config = dict(
    d_model=512,
    n_head=8,
    positions='learned',
    attn_scale=0.125,
    init_std_down=0.0168,
    grad_clip=1.0,
    batch_tokens=[65536, 131072],
    doc_mask=True,
    steps=8166,
)
MLP neurons of a small language model. Each row is named by its layer, matrix (down: output weights) and neuron, and shows model dimensions 256-351. Each number is 50 + 12 x the weight over its row's rms, rounded and kept within 0 to 99.
After each neuron's rows, "fires before" lists the tokens most often just after its 100 highest values on Wikipedia text that the model never trained on. A number after a token or word is its count.

L8.down1119:50 47 45 38 75 40 63 29 54 56 57 44 43 48 40 51 53 37 44 60 58 50 37 42 39 84 49 44 44 68 56 30 66 39 74 53 46 27 38 56 47 64 75 57 30 66 43 57 71 64 55 69 35 54 51 46 37 60 45 39 66 37 43 41 52 36 65 42 37 55 35 56 32 61 51 65 48 31 36 40 34 41 55 36 56 32 67 48 37 47 63 56 63 58 55 36
fires before: " |" 20, "-" 16, "=" 7, "|" 7, "\n\n" 5, " 12" 4

L8.down3234:50 43 64 52 65 59 56 57 37 50 29 44 51 53 47 52 62 64 46 47 61 33 65 50 50 45 60 48 44 47 52 57 25 62 54 47 43 57 33 37 49 70 58 64 48 64 66 64 68 46 30 37 64 30 26 59 29 35 61 49 19 31 41 48 54 63 41 58 58 50 68 58 59 49 47 53 66 51 55 54 73 48 48 65 28 42 47 53 40 44 48 42 38 53 47 38
fires before: "-" 71, "|" 22

L8.down196:46 57 53 35 42 47 46 65 63 36 55 48 35 55 35 28 35 45 45 58 45 59 34 46 58 71 48 47 53 58 43 40 49 61 51 54 51 47 28 51 58 30 61 43 46 25 40 41 57 47 57 36 31 65 49 48 33 61 51 54 40 41 56 46 62 39 47 62 59 61 56 60 53 60 47 67 61 66 49 44 40 66 62 65 45 38 51 59 54 33 64 40 55 44 49 46
fires before: "s" 37, "es" 10, " to" 8, "ed" 5, " in" 4

L8.down253:48 53 51 54 54 68 39 69 38 42 51 34 49 70 58 47 57 60 51 57 50 52 45 44 51 47 41 73 61 32 52 77 55 46 44 48 39 41 49 61 42 33 27 56 53 63 68 69 45 63 47 58 61 48 46 54 60 58 38 51 41 50 72 59 61 45 55 36 40 45 50 58 73 66 65 42 57 53 81 64 49 60 38 62 54 80 31 61 52 58 55 53 60 39 32 49
fires before: ":" 45, " |" 41, "." 6

L8.down1565:66 59 26 51 30 52 41 56 58 47 54 20 57 68 47 43 46 58 73 46 57 48 37 48 45 73 62 56 74 73 61 53 60 47 27 50 58 37 48 31 53 43 50 52 47 57 63 57 40 49 51 60 52 37 44 38 47 32 57 61 36 33 72 36 67 48 47 62 56 48 51 57 63 63 56 51 40 66 37 74 46 57 60 59 21 57 40 63 54 42 43 47 51 53 54 49
fires before: "ed" 16, "ing" 12, " to" 10, "s" 9, "d" 7

L8.down1258:60 57 56 41 47 36 43 51 36 32 54 60 56 37 55 36 59 52 72 40 43 50 38 77 63 59 50 63 39 51 52 58 63 38 40 64 31 67 63 37 49 38 62 40 25 51 28 38 65 54 63 54 51 60 46 27 30 39 35 22 35 55 43 53 33 42 33 39 34 60 46 48 62 28 38 54 55 59 54 84 49 62 54 52 44 58 43 50 37 50 41 34 57 64 33 68
fires before: "-" 93

L8.down1865:63 54 50 49 70 49 44 55 66 47 47 52 54 50 64 60 39 32 44 51 42 76 54 77 41 62 60 56 52 61 53 40 38 73 53 72 43 39 54 16 40 44 46 23 58 45 45 44 63 56 60 41 56 34 43 34 43 49 72 50 46 36 48 60 60 51 35 72 57 45 49 49 54 42 42 36 30 48 45 35 42 51 61 45 49 67 42 39 65 59 50 43 64 54 68 50
fires before: "," 53, " and" 16, ";" 4

L8.down2905:36 53 57 47 54 39 34 53 52 44 57 41 55 34 52 38 31 46 60 58 55 33 44 51 37 48 49 39 53 46 49 55 61 40 41 57 51 44 42 36 42 46 52 61 39 34 46 56 38 36 60 65 86 56 61 54 55 45 50 44 42 49 44 33 43 30 53 46 50 47 61 39 52 31 52 39 40 47 55 63 37 71 67 65 55 49 35 55 36 58 42 64 60 50 48 49
fires before: "-" 55

L8.down2106:36 48 48 34 46 35 65 58 38 35 31 44 65 36 48 20 46 40 55 48 29 54 48 54 39 47 66 45 43 55 58 41 56 59 18 42 46 50 37 34 41 66 47 48 38 35 37 46 52 44 69 35 35 55 23 33 36 71 60 58 57 63 58 65 60 58 53 35 48 20 49 54 52 23 49 54 76 67 53 48 52 34 52 36 35 40 44 30 47 75 58 35 64 57 44 72
fires before: "|" 74

L8.down1368:34 48 47 51 38 55 59 67 57 48 36 66 59 65 37 33 55 65 25 50 86 34 40 39 63 44 52 59 60 56 52 51 39 60 48 53 42 46 57 53 39 45 40 25 52 65 53 30 48 52 49 36 52 57 60 63 44 54 44 46 43 53 41 75 60 44 54 26 59 64 56 51 45 53 29 30 72 44 61 31 37 49 43 54 57 33 56 62 34 60 33 59 52 56 53 42
fires before: " the" 45, " that" 7, " a" 6, " this" 4

L8.down1673:48 44 51 42 68 60 70 46 40 35 63 28 49 60 67 63 36 39 54 64 37 74 67 70 48 31 34 64 37 64 49 47 51 68 52 45 48 34 53 56 69 41 45 64 51 38 67 52 57 48 61 33 76 32 34 39 54 48 52 27 52 54 46 45 49 44 52 68 58 59 35 46 48 68 38 33 54 57 53 50 56 59 39 49 61 67 66 64 64 40 39 52 51 16 39 32
fires before: "-" 44, ":" 22, "|" 5

L8.down4077:41 67 60 55 38 59 44 43 57 35 69 60 86 31 49 77 48 56 66 28 62 73 22 58 62 50 53 55 33 37 50 49 58 54 41 43 44 33 30 74 27 47 46 78 55 72 45 50 40 58 49 66 46 43 64 51 41 58 59 43 30 52 59 47 70 12 55 69 68 60 55 44 51 37 54 59 54 46 48 54 54 41 53 52 37 44 32 50 53 49 36 68 60 34 58 39
fires before: "-" 83

L8.down2529:22 47 70 55 39 48 44 69 68 57 51 44 46 33 70 58 56 69 42 52 39 59 50 79 42 39 34 67 43 45 35 48 63 62 33 58 67 47 55 33 31 46 35 47 62 34 42 47 49 48 67 67 40 63 49 56 34 70 28 44 29 49 37 47 59 65 53 72 58 38 33 41 63 54 44 50 49 82 21 54 47 51 52 57 39 22 42 30 51 60 64 51 56 38 71 28
fires before: "\n" 55, "\n\n" 10, " The" 8

L8.down300:52 34 51 56 49 46 35 49 40 65 40 57 50 50 41 61 54 45 59 40 43 71 48 48 40 34 61 56 25 55 65 59 35 56 45 50 42 37 45 27 28 49 35 60 35 74 33 57 66 54 68 46 62 51 43 73 49 67 47 56 41 81 43 58 56 41 77 46 25 47 58 60 75 34 52 65 45 53 59 47 65 58 63 55 59 66 45 49 61 51 52 60 69 58 63 45
fires before: "-" 60

L8.down254:45 73 59 56 58 42 65 45 48 51 54 32 45 51 36 58 29 51 67 55 42 64 34 51 19 46 48 38 44 52 63 52 33 31 49 53 49 42 52 43 68 47 46 33 29 58 59 67 65 60 31 28 38 43 48 36 76 32 61 49 40 47 43 54 46 26 51 31 66 36 54 31 57 40 48 41 65 48 42 40 40 64 36 45 50 51 66 57 58 58 67 51 58 46 52 53
fires before: "-" 58, "|" 20

L8.down2015:56 69 61 50 49 51 41 27 68 55 53 53 47 63 25 43 52 53 74 60 70 53 73 61 62 52 36 46 39 53 46 71 54 58 29 65 37 85 45 47 50 54 49 69 52 54 58 38 71 70 49 43 61 40 41 56 71 58 34 72 22 59 35 88 58 39 61 56 56 64 43 61 50 41 22 59 45 54 71 48 44 60 49 56 35 63 38 56 48 52 70 58 38 37 39 40
fires before: "-" 67, "\n" 21, "\n\n" 5

L8.down240:52 61 44 51 32 37 54 73 57 52 41 67 53 51 62 53 52 27 59 38 54 51 55 53 56 56 34 45 52 58 57 61 64 58 44 79 47 44 42 48 53 56 61 48 36 51 52 34 34 66 25 52 50 50 38 49 55 52 47 42 58 61 52 51 40 50 35 61 64 22 43 59 23 47 57 57 39 63 37 39 43 20 37 24 56 76 59 60 70 61 45 33 54 61 43 52
fires before: "|" 99

L8.down2472:48 58 45 47 56 64 79 24 44 57 56 39 48 68 72 55 39 63 51 62 50 72 52 61 60 29 41 66 62 52 44 43 32 59 46 48 59 32 40 38 59 46 58 48 64 39 43 40 62 45 45 72 31 26 54 35 60 57 58 46 35 53 39 40 55 46 41 31 57 34 66 43 39 72 39 64 45 57 42 50 33 24 50 60 70 61 34 44 46 54 56 50 42 64 46 66
fires before: "\n" 37, "=" 14, "\n\n" 7, "s" 4

L8.down885:48 51 60 55 35 62 22 41 47 30 39 51 51 56 42 51 56 36 49 50 59 61 22 54 45 42 60 71 56 47 65 38 61 59 43 42 31 62 54 52 43 53 54 44 54 53 66 47 31 54 37 54 56 48 62 62 48 37 56 38 42 44 35 43 51 49 54 26 44 68 40 44 40 58 44 51 33 83 53 33 56 58 48 55 37 62 44 39 60 81 49 52 39 51 32 65
fires before: "-" 97

L8.down3165:17 59 44 41 72 55 64 60 54 44 57 56 56 47 52 49 59 54 36 32 60 63 45 64 66 55 67 48 24 61 49 57 68 41 45 41 66 50 52 43 51 52 54 45 52 54 28 73 51 71 51 43 72 39 50 31 58 55 54 52 26 27 65 79 67 50 43 50 64 35 54 47 38 63 49 41 47 43 40 56 55 55 42 36 44 55 62 56 59 55 67 55 28 49 56 54
fires before: "," 58, " |" 6

L8.down3076:58 56 34 45 55 43 24 30 39 59 51 54 33 45 54 55 63 66 47 48 61 59 42 44 39 60 61 43 58 62 53 46 53 41 52 66 49 66 45 59 57 56 58 32 55 57 53 51 46 43 64 45 38 75 43 54 71 67 55 44 41 55 46 70 35 30 50 37 67 52 54 53 61 54 28 51 55 44 42 39 58 77 66 57 62 49 57 54 51 56 53 46 51 50 56 37
fires before: "s" 58

L8.down17:51 35 60 47 64 47 60 53 50 47 78 44 39 46 51 71 58 46 50 51 48 56 36 48 46 46 58 52 65 52 46 56 34 50 48 78 40 60 45 45 34 62 64 46 65 53 60 51 35 52 62 49 23 52 48 43 23 73 48 52 56 60 61 47 31 57 47 35 60 62 58 35 29 32 54 29 53 55 31 59 38 52 55 56 53 47 63 57 51 35 59 54 45 59 36 55
fires before: "|" 52, "," 7, " Year" 4

L8.down229:49 47 54 46 53 67 46 57 39 59 63 45 53 48 49 53 40 59 39 58 60 46 63 70 53 54 45 39 61 32 56 39 68 57 60 50 38 44 49 45 50 73 16 66 38 77 31 40 40 39 37 40 58 64 48 58 50 48 53 47 64 58 52 52 31 63 58 59 39 34 54 55 46 45 62 45 65 79 45 44 42 71 54 66 46 59 43 52 27 58 51 50 42 38 88 41
fires before: "|" 46, "end" 4

L8.down1484:44 39 43 55 50 48 47 37 59 48 53 48 51 56 64 49 61 42 50 58 67 48 61 37 30 56 58 19 42 70 47 47 56 46 47 31 16 47 61 27 59 62 45 48 63 38 70 60 64 32 41 57 45 67 40 58 47 48 32 55 70 57 75 69 51 65 46 43 29 42 60 56 46 52 57 59 56 38 61 35 33 40 76 38 47 59 51 60 56 37 34 34 57 42 46 70
fires before: " |" 22, " 0" 20, ")" 9, " 1" 8, " 2" 7

L8.down2197:37 40 28 57 68 50 78 56 48 36 57 33 26 50 42 38 48 53 18 61 46 44 59 53 48 49 38 59 33 55 55 82 56 48 47 91 46 28 30 43 66 63 34 52 49 57 50 49 63 41 43 57 56 51 58 56 58 47 26 58 50 57 34 73 39 49 39 62 31 40 32 62 41 36 60 71 32 58 59 60 44 54 48 34 56 42 52 36 49 42 54 41 59 61 58 76
fires before: "-" 37, "|" 13, "q" 4, "le" 4

L8.down2859:62 43 41 64 56 40 45 51 63 69 51 29 46 53 31 46 61 88 37 26 40 34 51 66 25 59 56 32 54 68 34 43 49 43 60 54 43 72 51 48 58 46 71 46 69 45 64 55 36 64 32 60 40 21 71 54 36 37 41 81 50 62 34 42 35 40 53 61 35 40 44 51 65 40 37 58 58 54 57 68 38 36 80 53 41 74 48 39 48 66 65 37 57 52 48 22
fires before: "-" 54, "|" 9, " field" 4

L8.down3159:47 63 42 57 69 58 61 60 49 46 56 45 64 56 35 54 73 39 49 48 37 41 21 51 47 50 43 35 55 65 62 37 43 38 66 69 54 53 58 38 61 77 37 55 68 36 56 48 67 45 61 43 50 53 37 50 58 35 52 38 59 51 56 45 33 51 63 60 59 32 46 47 54 42 51 60 42 43 53 38 59 50 72 52 52 46 58 54 37 59 58 50 66 56 38 47
fires before: "|" 71, " |" 8

L8.down2386:55 51 39 54 47 37 59 45 62 56 33 62 53 39 55 46 64 49 65 45 18 63 38 57 51 77 35 67 51 52 56 48 60 39 30 27 58 57 52 49 63 77 48 41 38 54 61 50 56 47 51 35 31 55 51 34 48 54 58 32 48 42 41 54 59 49 41 54 53 45 58 57 63 54 48 45 58 51 39 41 30 45 61 71 42 44 58 52 53 46 73 39 39 50 42 41
fires before: "=" 14, "|" 10, "-" 10, "–" 7, " season" 6, ":" 5

L8.down1562:59 54 31 62 52 52 40 70 66 53 28 54 51 47 53 46 68 41 27 53 68 44 37 40 53 26 72 65 65 47 39 47 53 51 74 44 57 55 39 44 53 42 48 47 67 44 71 31 52 51 55 24 41 61 66 44 60 55 50 66 57 59 47 41 42 71 25 56 60 50 50 73 67 48 56 55 44 59 54 23 37 50 51 44 64 48 50 68 46 55 48 62 51 40 55 53
fires before: "," 64, " |" 4

L8.down1206:41 38 45 28 54 39 77 39 38 58 64 56 44 35 50 71 36 45 51 41 39 64 55 60 27 55 40 65 50 43 68 68 37 38 58 69 53 55 49 52 58 49 40 62 37 64 54 58 72 43 38 46 37 41 18 59 40 59 70 65 46 38 57 57 72 46 62 64 39 49 42 67 40 59 47 71 49 52 44 65 58 63 57 54 52 55 46 73 42 67 55 20 51 55 39 48
fires before: "-" 60, " (" 5

L8.down109:58 58 60 56 49 37 39 66 42 57 37 60 51 58 29 40 82 62 46 45 55 56 33 42 53 80 46 67 64 56 52 34 36 61 58 54 55 68 58 41 36 68 64 38 50 35 64 58 40 48 59 53 53 50 65 43 51 48 66 51 44 34 56 52 55 36 44 42 74 43 50 34 61 42 51 55 44 30 53 53 48 66 53 51 50 55 53 43 73 53 64 41 42 98 63 66
fires before: "s" 91

L8.down3840:38 49 35 37 46 48 34 54 48 29 72 33 52 55 58 48 37 43 54 26 49 56 47 56 37 31 34 34 53 18 54 44 60 37 33 58 33 51 43 52 48 46 57 61 55 39 46 55 55 63 41 52 43 48 71 79 79 45 37 45 28 60 59 52 45 41 57 66 62 61 66 49 48 44 41 48 34 25 55 64 55 54 49 48 39 62 64 53 57 55 59 40 43 39 42 51
fires before: "-" 21, "|" 12, " 1" 9, " |" 7, "  " 6, " Free" 5

L8.down1328:69 50 59 43 59 50 60 35 51 50 63 35 64 66 59 55 40 53 69 52 54 54 64 27 53 52 49 33 55 37 51 45 48 61 54 66 45 67 68 47 36 41 46 62 59 43 38 42 65 54 60 35 83 58 48 33 79 49 61 46 59 49 41 66 46 59 67 42 70 58 34 44 41 35 52 40 58 55 56 51 71 53 61 38 54 38 38 42 58 43 47 66 50 64 28 37
fires before: "-" 70, "\n" 24, "\n\n" 5

L8.down3048:45 40 64 35 63 47 50 51 59 55 58 68 54 38 54 51 26 55 68 56 63 51 44 62 49 61 48 64 55 68 61 29 63 51 17 26 33 52 54 44 63 47 45 51 52 61 51 54 33 45 53 53 63 24 73 48 59 42 49 60 51 68 37 37 42 54 69 44 57 54 60 66 47 52 56 34 49 63 63 49 30 53 47 32 53 48 53 54 52 52 40 42 32 59 32 65
fires before: " |" 28, " 1" 12, "|" 9, " Democratic" 6, "=" 6, "." 5

L8.down1289:36 49 61 56 32 54 57 50 39 38 58 67 56 59 35 52 24 42 43 58 50 77 69 56 51 45 37 48 39 38 47 53 58 38 34 66 61 56 37 41 53 59 45 58 41 67 29 43 60 44 30 43 24 69 57 43 31 19 56 38 59 31 40 56 56 38 59 67 64 40 51 53 55 46 43 46 55 38 40 40 68 46 31 58 48 41 32 62 60 49 52 67 58 32 48 38
fires before: "|" 70

L8.down1490:52 85 40 57 49 68 49 49 21 65 50 55 71 41 59 22 46 47 74 44 63 51 66 33 64 32 64 36 54 46 66 55 59 51 56 46 56 50 20 65 50 37 46 41 53 45 68 43 37 32 51 64 45 55 41 42 73 71 38 37 71 39 26 33 72 44 20 28 44 49 52 39 53 56 46 48 52 73 23 29 61 59 45 55 44 71 53 66 45 45 42 53 53 54 61 45
fires before: "s" 52, "g" 7

L8.down1662:59 39 47 41 71 21 33 44 33 61 56 84 35 34 74 33 49 75 39 40 36 70 40 53 32 50 37 66 36 60 27 41 54 65 52 53 51 39 49 36 63 63 39 54 65 55 51 54 48 39 56 40 51 52 59 37 36 49 36 39 58 39 72 52 61 56 52 53 46 39 64 75 61 48 57 57 39 49 62 50 26 28 51 26 75 39 43 49 48 65 47 40 18 51 58 43
fires before: " 0" 17, " 1" 13, " 2" 12, " 3" 7, " 4" 4, " UTC" 4

L8.down182:54 40 66 34 40 37 55 49 44 44 24 52 73 39 54 30 50 48 75 50 46 64 58 36 51 43 48 45 47 60 51 68 49 36 38 51 38 47 54 58 33 40 67 66 39 54 30 54 40 31 57 53 48 39 51 72 65 34 53 49 43 49 44 27 66 49 56 28 39 47 49 46 71 71 45 40 57 49 56 65 55 56 61 59 54 46 32 59 50 47 44 55 55 38 31 67
fires before: "-" 95

L8.down3562:62 40 65 39 26 37 53 50 49 53 31 47 39 37 64 65 34 41 44 50 49 49 76 60 63 57 58 60 68 55 48 44 42 57 45 52 69 43 71 57 40 43 55 66 71 57 57 49 39 51 47 35 67 56 40 42 61 16 73 49 60 21 40 33 44 50 69 49 15 45 67 63 27 66 49 58 40 61 43 68 58 46 64 47 62 56 27 47 52 28 70 58 45 54 49 59
fires before: " of" 18, "." 15, " to" 11, " for" 6, " in" 6, "," 6

L8.down845:62 47 47 55 55 42 71 49 46 52 68 70 64 28 39 54 67 22 53 57 47 41 39 60 62 56 42 59 63 64 68 72 63 39 36 41 49 62 53 68 55 44 45 45 54 17 40 44 63 50 56 70 64 65 47 60 25 52 52 33 68 46 49 46 43 36 40 36 68 45 48 29 53 64 49 29 47 55 45 27 47 68 38 43 40 35 71 54 55 67 43 51 49 47 38 48
fires before: "\n" 30, "\n\n" 16, "n" 6

L8.down503:44 48 52 32 49 61 42 58 67 73 73 60 46 70 43 62 49 75 39 25 46 57 38 58 69 37 43 56 32 49 53 38 47 50 51 48 65 28 70 40 47 41 51 67 35 55 32 32 68 52 58 54 75 49 61 49 72 30 48 46 64 57 44 39 45 53 48 53 57 60 50 62 54 68 74 56 24 53 39 58 49 57 65 55 64 54 45 44 48 29 60 59 52 47 70 53
fires before: "|" 19, " 3" 12, " |" 10, " 2" 9, " 4" 7, ";" 5

L8.down3779:39 72 48 54 51 35 52 56 38 54 46 38 62 65 41 84 44 54 50 49 41 62 45 47 70 68 61 59 57 75 55 45 45 53 46 41 72 50 51 67 51 52 53 56 57 41 50 37 44 51 33 39 43 33 57 52 66 47 61 50 31 43 60 56 58 71 55 45 15 76 49 49 47 57 47 52 53 58 43 58 51 51 70 43 66 49 47 70 45 67 52 69 57 48 41 33
fires before: "," 39, "\n\n" 15, "." 15, "\n" 6

L8.down248:40 65 60 60 54 37 69 64 62 28 77 62 53 29 47 45 39 56 71 50 53 51 48 72 65 63 41 68 54 60 46 48 59 47 23 54 47 66 52 66 48 40 61 33 44 40 59 32 47 62 72 45 53 55 41 60 47 69 43 49 44 46 36 46 62 68 53 34 44 41 53 59 59 45 46 08 45 46 57 46 59 40 69 46 29 49 60 61 48 38 47 41 73 55 52 38
fires before: "\n" 22, "\n\n" 18, ";" 8, " He" 4

L8.down2474:43 29 70 72 49 41 55 41 51 53 63 44 57 42 68 48 65 54 55 64 48 64 55 57 45 45 39 34 53 36 40 50 45 35 64 33 76 35 49 66 52 53 41 68 33 39 58 49 51 49 59 62 39 57 46 59 49 56 48 39 30 25 41 62 54 47 54 52 55 73 55 45 56 61 66 40 59 43 34 26 40 53 64 38 58 68 63 57 72 43 63 79 62 56 45 41
fires before: "  " 16, " Candidate" 16, "|" 16, "=" 7, ":" 4

L8.down1370:57 51 41 71 63 53 58 76 58 86 72 69 41 54 49 46 64 42 53 32 56 54 45 41 47 35 67 58 43 32 52 27 55 55 56 42 53 66 43 79 51 44 44 76 55 17 61 65 53 80 42 55 40 59 72 57 62 48 22 54 61 55 49 51 49 41 37 43 46 56 49 47 49 49 61 55 36 35 52 31 51 52 56 54 54 55 67 40 56 35 45 43 58 46 61 47
fires before: " |" 63, "|" 8

L8.down2908:34 32 42 53 66 47 67 33 49 52 57 44 45 48 59 28 77 37 72 45 62 53 38 69 51 56 70 48 63 49 58 41 47 33 51 47 60 27 71 63 66 45 38 62 66 39 33 52 36 38 50 43 56 60 71 57 40 57 41 60 53 45 70 52 57 60 37 73 55 39 54 48 35 56 33 42 60 44 57 56 35 51 51 29 26 33 37 76 51 33 51 33 27 46 28 24
fires before: " |" 29, " —" 10, " 0" 8, ";" 6, " 6" 6, " 3" 4

L8.down1224:55 62 48 21 76 52 56 62 70 37 50 51 17 43 64 63 79 61 49 76 42 58 60 49 39 55 46 40 32 58 54 65 37 59 64 60 42 46 73 57 43 62 32 51 58 48 35 45 47 49 46 37 41 40 40 66 57 57 31 51 33 35 57 51 54 43 39 69 57 56 47 52 40 58 38 55 34 26 30 44 57 42 37 39 72 48 59 39 40 67 61 53 50 40 56 54
fires before: " |" 42, "|" 22, "–" 4, "-" 4

L8.down3659:49 53 51 44 50 50 34 57 63 46 51 42 70 47 34 76 60 56 47 47 45 42 56 37 52 42 67 42 46 48 38 40 48 53 60 51 42 58 47 38 40 78 38 22 39 41 59 33 75 52 42 44 37 57 52 67 51 34 55 64 25 34 52 66 29 32 43 75 59 61 58 70 38 31 62 61 59 54 50 65 45 68 31 44 48 45 60 39 55 45 28 32 56 39 56 46
fires before: "-" 95

L8.down882:65 49 47 48 44 53 62 71 45 61 52 44 68 52 81 53 43 78 57 39 64 60 41 50 67 48 50 57 28 57 34 47 50 40 57 48 59 55 58 43 39 70 57 52 67 51 47 44 50 40 31 38 41 38 27 64 55 55 57 37 56 56 40 61 46 47 36 32 57 56 25 33 38 53 41 53 62 45 37 52 56 51 80 49 57 59 44 52 51 72 57 37 45 33 45 71
fires before: "," 22, "\n" 13, " |" 10, " (" 6, " 0" 5, " 1" 4

L8.down308:47 60 41 58 45 37 42 47 39 54 56 41 44 43 42 74 77 40 60 45 47 51 52 62 75 53 58 39 60 38 59 37 32 39 55 56 39 51 38 47 53 42 41 48 35 62 36 13 30 46 32 53 42 28 53 53 58 70 67 34 59 80 69 66 57 54 55 56 69 25 47 45 37 33 57 79 45 68 54 48 33 33 48 51 62 60 49 46 54 43 52 40 57 66 49 60
fires before: "|" 96

L8.down2204:58 47 48 61 66 40 40 64 45 90 56 48 42 44 61 27 29 51 49 63 64 37 41 55 42 52 54 41 83 55 56 55 47 51 51 19 62 52 58 68 41 52 35 52 78 36 61 32 43 44 55 80 42 57 51 48 34 47 50 55 45 48 54 56 59 56 46 46 45 53 53 57 67 43 36 72 51 29 54 50 39 55 23 46 59 36 46 54 42 56 78 49 64 63 66 45
fires before: " the" 38, "S" 21, "m" 4, " these" 4, " of" 4

L8.down1977:71 54 42 52 50 52 35 32 56 58 22 57 59 48 44 25 69 34 44 59 61 39 37 55 41 51 56 67 68 78 59 53 48 64 44 83 21 66 39 36 66 79 56 48 48 62 70 47 51 59 37 32 59 29 52 55 45 46 61 79 23 39 32 32 42 36 48 66 41 37 50 61 48 58 38 72 54 49 52 48 68 61 54 52 19 46 51 41 69 50 38 36 68 53 45 46
fires before: "s" 66, "t" 6, "ing" 4, "ed" 4

L8.down3458:69 50 53 40 49 58 52 45 49 42 47 36 65 62 53 33 27 61 36 69 50 53 56 49 59 39 43 51 55 51 50 38 47 59 48 67 15 52 50 65 45 55 55 87 49 48 50 35 53 65 47 54 37 61 59 35 57 50 43 41 28 51 46 50 39 30 45 60 47 65 53 49 68 53 57 62 49 48 59 41 47 55 36 43 59 59 45 75 49 37 32 50 54 55 35 60
fires before: "-" 71, "\n" 10, "\n\n" 4

L8.down3596:65 48 60 61 46 63 39 63 25 39 42 64 32 52 47 62 54 51 55 39 51 57 53 54 47 46 66 50 34 65 39 60 51 48 39 35 52 47 33 43 63 52 45 52 42 69 57 54 41 36 46 53 68 57 24 79 32 50 52 56 38 58 46 43 37 55 52 34 31 66 49 37 50 49 61 49 38 51 42 48 67 48 70 52 69 54 40 51 50 56 29 63 71 40 61 59
fires before: "-" 51, "born" 9, "=" 4, " an" 4

L8.down3756:41 60 68 50 57 55 48 67 42 69 46 44 27 43 53 49 45 73 42 64 30 70 42 50 56 33 54 74 45 58 36 41 72 37 42 27 43 62 37 56 46 41 61 60 41 56 61 49 48 46 49 59 54 35 68 38 65 55 25 47 54 70 61 44 26 44 46 62 34 30 72 16 76 59 55 54 49 56 66 50 57 52 67 27 35 61 60 55 44 34 39 47 59 43 37 46
fires before: " |" 26, "|" 14, "  " 7, ":" 5, " W" 5, " as" 4

L8.down1354:44 51 43 56 62 59 64 41 50 56 64 39 69 64 53 75 25 65 34 50 45 46 56 45 48 53 46 54 44 54 57 80 38 77 54 79 43 59 55 48 47 49 68 49 68 44 51 54 62 57 71 31 50 60 50 52 30 42 49 36 41 54 37 40 53 35 57 44 53 65 44 45 63 56 48 49 61 54 60 44 61 41 61 62 58 73 44 42 34 72 46 60 37 42 60 58
fires before: " |" 45, ";" 6, "4" 4, ":" 4

L8.down2898:45 43 48 42 67 63 59 41 63 48 68 48 30 36 34 52 46 70 54 39 60 51 56 53 51 44 64 35 40 60 15 40 16 61 43 34 60 51 47 36 63 42 45 53 33 44 48 36 48 68 44 41 24 16 53 26 79 64 48 55 55 41 52 36 23 31 37 52 49 51 53 41 39 62 51 49 56 44 48 55 54 46 60 40 81 63 54 51 59 52 65 31 64 35 50 62
fires before: " |" 30, " 1" 9, " 2" 7, " 3" 6, ";" 6

L8.down3940:30 35 65 49 46 73 54 56 71 52 31 62 59 68 55 51 36 63 46 58 41 86 61 51 53 61 55 40 69 58 55 37 58 80 63 57 45 36 49 60 29 41 52 67 58 64 61 66 45 71 38 51 42 39 39 39 37 57 45 43 34 44 44 50 52 32 44 45 62 38 42 56 36 44 31 61 41 68 48 32 43 56 43 40 36 40 47 62 38 57 49 36 53 55 67 40
fires before: " the" 57, " The" 4

L8.down915:34 67 25 68 70 73 38 62 41 47 43 42 51 36 55 55 50 62 30 50 63 29 38 44 41 54 61 39 47 68 44 61 47 45 73 23 44 54 47 45 44 40 43 54 65 39 56 49 52 58 57 48 46 47 52 82 44 47 49 54 48 61 43 50 24 54 59 27 68 55 35 50 34 46 46 43 57 52 42 63 61 49 47 35 32 57 54 44 39 74 52 53 44 55 46 71
fires before: "-" 29, " |" 21, ")" 4